config.toml
qk_norm = true
attn_scale = 0.145
tie_embeddings = true
parallel_block = false
init_std_o = 0.0253
init_std_up = 0.0253
schedule = "wsd"
final_lr_fraction = 0.02
batch_tokens = 65536
steps = 7348
MLP neurons of a small language model. Each row is named by its layer, matrix (down: output weights) and neuron, and shows model dimensions 149-297. Each number is 128 + 32 x the weight over its row's rms, rounded and kept within 0 to 255. Numbers have three digits each.
A block is one neuron, or neurons of one layer that tend to fire together. After each block is what it responds to, as a language model described it from the Wikipedia text at the highest values.

L9.down890:109163148103089204132129136081158087134144100149162134152183100087163148099202148058126130129161055066123104111188159137094124120181092124095113095170160137128123095111130147086138142143116145095086108104100137108079109116132122140153117081100173168130069096100091118134128150152139091162088110106116086145137121150133139119100076148140099132142122096064115099063167121175154115141202081115118107133128173119074116151092150102167131123174109145127
L9.down909:133150148132166158162146123108168137194143127123075084135124170104126077126139102111128150125119133125152122119180124122114177208115130134151102159135136141140179133096166107089048135151180113139107122167117159133144131164106166140147127118119112117102136125091134125128180139176106219065114130162164137111192136164153163119134142148160137169113175104167144059147168109079138102133115126164088132161136156054096073145135114124114181189110195138070
L9.down1325:092123146109142139153188131173132126137165082147043150188155154123169128100134153176156126092120124077147150220176132104117144205138104152113049169109141053153165131047110137102144129098139136103147159073128116092165121157082134149146074132168189087160120157125124116164113122199124084133118115127132142112142102106129087104089154158122100133111108102155157128134135140141115084101147131174154115110129111108140091085158183126143197124183154103096
L9.down1608:146113136146137156134137201166104138080156155126150129110132120126122107129115141155180145121091088139126108170139141219084121133127109085074139135154078105093150150121144057071105180132093158175159059090099143076064148099130129157176193151124158103119119177144069126060134132161104154126124127131112106197187135148128157124174134108142119098089129133121148047075132142149182107127107086122125093156068131127070139084030113113126132137173114082119
Responds to: Past-participle or -able endings completing a predicate after was/is/were, often split word pieces, e.g. estim-ated, avail-able, raid-ed, was sent, was sold.

L7.down343:120104084153124127135075137128097122157121132136124134166139132170134115114168115117093154086085118141142137080127130127137179068073138123135157079089137158130123094149155110140099141178108161126130161093070191130079114118179152114109124163112171155133148112159203044158158153080118121156205208157158154102069139118083090175083109134147172136149105151181067126136109163112118179128111070095173193170160104124112147167123115095095155154103165083161
L7.down455:178100104113087132167127164144171174163123118156130143104121130104193164119126153166131113133183139132100186136147102120143116108094152127148150115143187111151136151153129020056118156098138180170167113119132175098099162049106138088128172158134101080100127107067084131109116141205126161110107139170190116110084078065123115181113078116157164140094099099178107064113102156165110169078090117131151094164110112107131083136173051131146134094135012131141
L7.down642:155147162132104065103171117113149093147150106126116094049135129165137152114161105172119103086106121110081154154108087141138035119124184140162137056092150086119132199147132136166106105180066144167120118153173134094121127109115096114165166120096129157162121145142154123142096092205118092187091128092091157115079118117142143189201134142210121128137114203215120142163192107148126152130124069071097099121127168066164157112175071131172121150177088169123
L7.down660:105124103164156126153088110083176153088150136148116129059178165121149149140116127144090104212116063123101152128115118074175170115177095082111142138108164127118150143106111138093133134191112154138150125092115110146117112116210177156098137146123086184071099165114119163074171122136122103123147150136136151057144091145156117165139124178110142178094156161146112103142066151118125142125074126074171095122089131149066139081100088124172163134102113166164
L7.down996:139118184147117138124135124141144168119147140167193089084167107106119124089192107128173132141217173124152125178158107107151133124116151175146138104112156114127056119199158156205079083105118065142119097163116162147135211106140170099107065086134154160182111147147152187065049140109145149101193106163100161117105168133135109111116089122208140171065139187115173113153126095176132142120103101083136126084133179165168118163101155148122116138125141103150
L7.down1067:128136123141113152151109149161125111083122133092137115076152051157119157180121080122145125090087099131143093156159114102096112036159162118129143156144164120132140159122066133094088137078104134155094167093097155103178162124089109151130109157111143146138112087119176134106147167138115131181164092079187112131087165134170087161152129109057110144177097176193137168143206103146087115123077087117103121164121101108147139137107169155153111112164131143151
L7.down1175:123105079136172164107056123106158155116125121164124164140164132165144092163121148127150151087109162162093100140123141124086175118186130145128154178122150136114150141099107039124121123132064112124129160133142138088142130111127142167112152117169103090106091115087151082131102134089102134139135153107111154175075191181091176188192153125183113192112095176077129174129157114107122138137155151129127130137136110088093120144119129158154123074144093123084
L7.down1564:164103158049117138107201123140091151083109138166111166155102111144188121104095122172136123087171137108094133136082086130099123144127157186076144159078155155140110119170176126105100149137103207084119111102145154139101121066178135152091098151085124146125113136151105167133113096127073136076146115172153164106149063160120119156110107105129103139136111146151111081102100119136107174064133139148127090134108097073096145068141175088125112127172155134124
Responds to: Prepositions (to, at, with, by) right after a verb or place name, introducing an event, destination or team, as in faced X at Bellator, Erfurt to Erfurt.

L2.down139:118159121148134081100100117131131098167163156100123117171109143128063138146165102136194160117086172125123148167139097094079119142108097112152112100142146164054116142172136137109136121139154064153117118148094093114097103140117115115116145164156125078159176079143136105133142138098164130112106100129164112103133146141111118112174104137172100095111087135135119131134137127151131095098148133156148154089106103070155150224169116110146204152134099129143
L2.down730:219105139169121169122101125090116173119115083121157144076106148139150135166166095154159168123095127136116165146143154122151152126141091136189078125164138181093186168159112127155110128128149113193200128123116168147097120163133036113159096114230104104166157215181096099136153082108136079098131117148138135167139103116142123180094118156149139117156047092166119190127102162121112106124098102083152121098070123124093117130163095123153168173131081103144
Responds to: Main verbs right after a sentence's subject, often past tense or word-initial pieces: began, joined, signed, named, appeared, opened, established.

L7.down254:099094100109165117066147126111164089157167134094145092116155167141136219149153103167142127183167198148128126203092109145155131113145145092125139071162141094139174140213116139140139157170105132119123119087102097140089110156087177136146130092144151100146149117151108098088118112068158098062100104110134145100102151194068176173165140123099129076179120204127081173128233143159131085214093132135126121154127118157121074129115095158146116099105126179123
L7.down268:131130153111100152092171169160170151159120081153128105080103116140160105073151090125177103113077186145111141192143094160084141159118111156097136150150057102123176078097066144104158165121108090129156129127058130118128136189085162152162133141205063173156129099153161109127153122168127106133098128107093095105115165150158149108128149114173133101161061147077084150063199136119144122099151123102144106130106116085130108111127174115115100153174117157134
L7.down508:138142094186163156144113129099150112139115139081143147150139127083153175166198122187159164136122164134099156063158127139161146160162158090138156127177095096066078091170080120049167120171134102126172142099073092159090129071138115095119097153158131066107125144172137148128137106164146121156146123097084123164089121054128093173133138156125096147160063098130206082152138162152123155085127152145126140130146185133141157110156137123161089081142098058163
L7.down954:165174145072130169122157078098122108083124132198084152147125046160199125123125106117138161147174168126141097173104156073121160134164118054125091117149180132081165146159129181133163098115095126119137044044089073092143112217090085126154168141159162134124123148075076072168150080133081136059129096131128125119148165137097191170121132109133066162125126131071112134113083111118107086092153136102164147103116132105089119102040093130193163110111166113049
L7.down1019:083116113113105174145151178190144191154162131143054059162136135094117101140138078162122141151146111132156122056118131181125122074127130098156105132119104133143143043133155147129100119101193067116129057145129123159141085159157123142141098112128155116118083133076160176105165077179147152181165107109116158057095131184180097113219109154139119093166182135131136060125106107157117126162130133172139165094134168073157114130095144129087115176114143116134
L7.down1172:176134181139178121123163071177181116142136109110082129167167091118136150154122079145146132098172092167154138134183180123121136112169118099152183080083140158152141129133125141099182104138140115122165060179174095164135053173106146137117135091108200099114128142157165113088099131141141120080140124117138150151081105135126157132193144119108122097107092132094140076057151107124101099097126132117108158138112120056092138094154143145166119066152098132157
L7.down1173:129153113154093132094135095182117133151145145113104125155157125197195132172177097104175129113164128104186184172187078074035093180148137133155082109104193109127152139170171114110173154113165102086148121123096128117153101130115151160189146139113153163142152100122143059168116139190185167139124113042090097077127072134161177113132091130058177107100091135177112165144180082150134103088124166113148142185144117103144141106141129131175130103089122075123
L7.down1782:101138132110119129102111145161153186107140135172105186135117088061166135178152060164125112113139202107181113186104101160107059124179106159118110142161160135129126149128142156160156083117126083133161102042128078143193089164134107193159174134163113062201144139178115145115127148160109094197100162124106119099145168142133109082116109126115062182141120118111089141173099125079169137184120153046169173103083073111155133131085103121134125079100144152082
Responds to: Final suffix piece of a verb split into several tokens, mostly past-tense -ed (sett-led, plann-ed, comple-ted), in historical or narrative prose, also -ing and -ation endings.

L2.down1302:116164122072201139197162136155105125112094132130123151143145134088182118128112109128155122168172096119095138162154175124109092158098148145102125103129181129147184126150177134101082147153088165099131146195099109120061112136126143182108108139136160075134123140165164144145118145160161139128184138115109119168124155111124114187131160104148147140101114201162128162198116134120118136081065078181148087152105147130162127141107091120086136141122116113144
L2.down1396:110149132090113105112100177082172137119151129137107149157127089150117108157122116072146136179160143078116122168142077113106170163172146172085138089101152167106111092132145175090119107190147135105134098102181209086159125096112106113175082064116120117129120134135209155058118159115109140119130140163121171095105144139165139143088142131114151087142135113227111144108146158123118082128082097129152107182121089189168096180102174115172176169156089104108
Responds to: The token at or At, both as the preposition (at the time, died at his residence) and as a word start (Atlas, atoms, Atkins).

L9.down91:064124132123132120067083051109142060100095206130138116105154109119124204103148167113068148137089120097117148113137128117167152133100158109157133139069129153181131153172145100114115143158164146147068153146122104134171135060095156134121148094093167151185111106110136138108176139078166126156120166162134090202097153097163136166162151143100089081087113142190147109092137131092184100068104129081094107120150097146132140165125075124139108106133108166120
L9.down1102:159116141088101101048091120176169100051124165119145121056079153125121196158126156106159142114139148119144162148127089102128107149098182110158103197149124156161171209123106142058130132111154146110124120074098157091170134152090107057163124070098165154184148103153118150119136133115098175094120079099153140169132139156131174168126167059145135109122174103167141089154184142133117116124130160086095147105170125180053185120213125105113148135131142108149
L9.down1392:109151084084178100166138104116150052068142112114155144065138117139169130120129178083118120117126123089161136140180102124166114127121114089113098139107140157121147085151149119189131163079167180123078075114118158101127133153080130118084178145130135189139125130128105138144138078100058145069076132086116150153141141129161113072156160120098115123137142123107131063179120156135135055114123135104130162137144138148174131122066068024159149119121144126141
L9.down1754:164148125140156103154137111193140145099128074077161143140195117048150129141121111169130134070081123060149061140193061147097154118110146090101116106160170141138096153139168089143177121130118197164165118082152164119188120082130134154155203145107129121135114144065132118122157093106073070090137130129167135087168147113124149122134101107068166164106200106144101072126164159102069150098161133115173094164152142115121124155116127122144141151113166143092
Responds to: Mainly "to" introducing a verb, especially after "the first woman/school/organization", plus modals (would, could, will) and contractions like don't, we'll.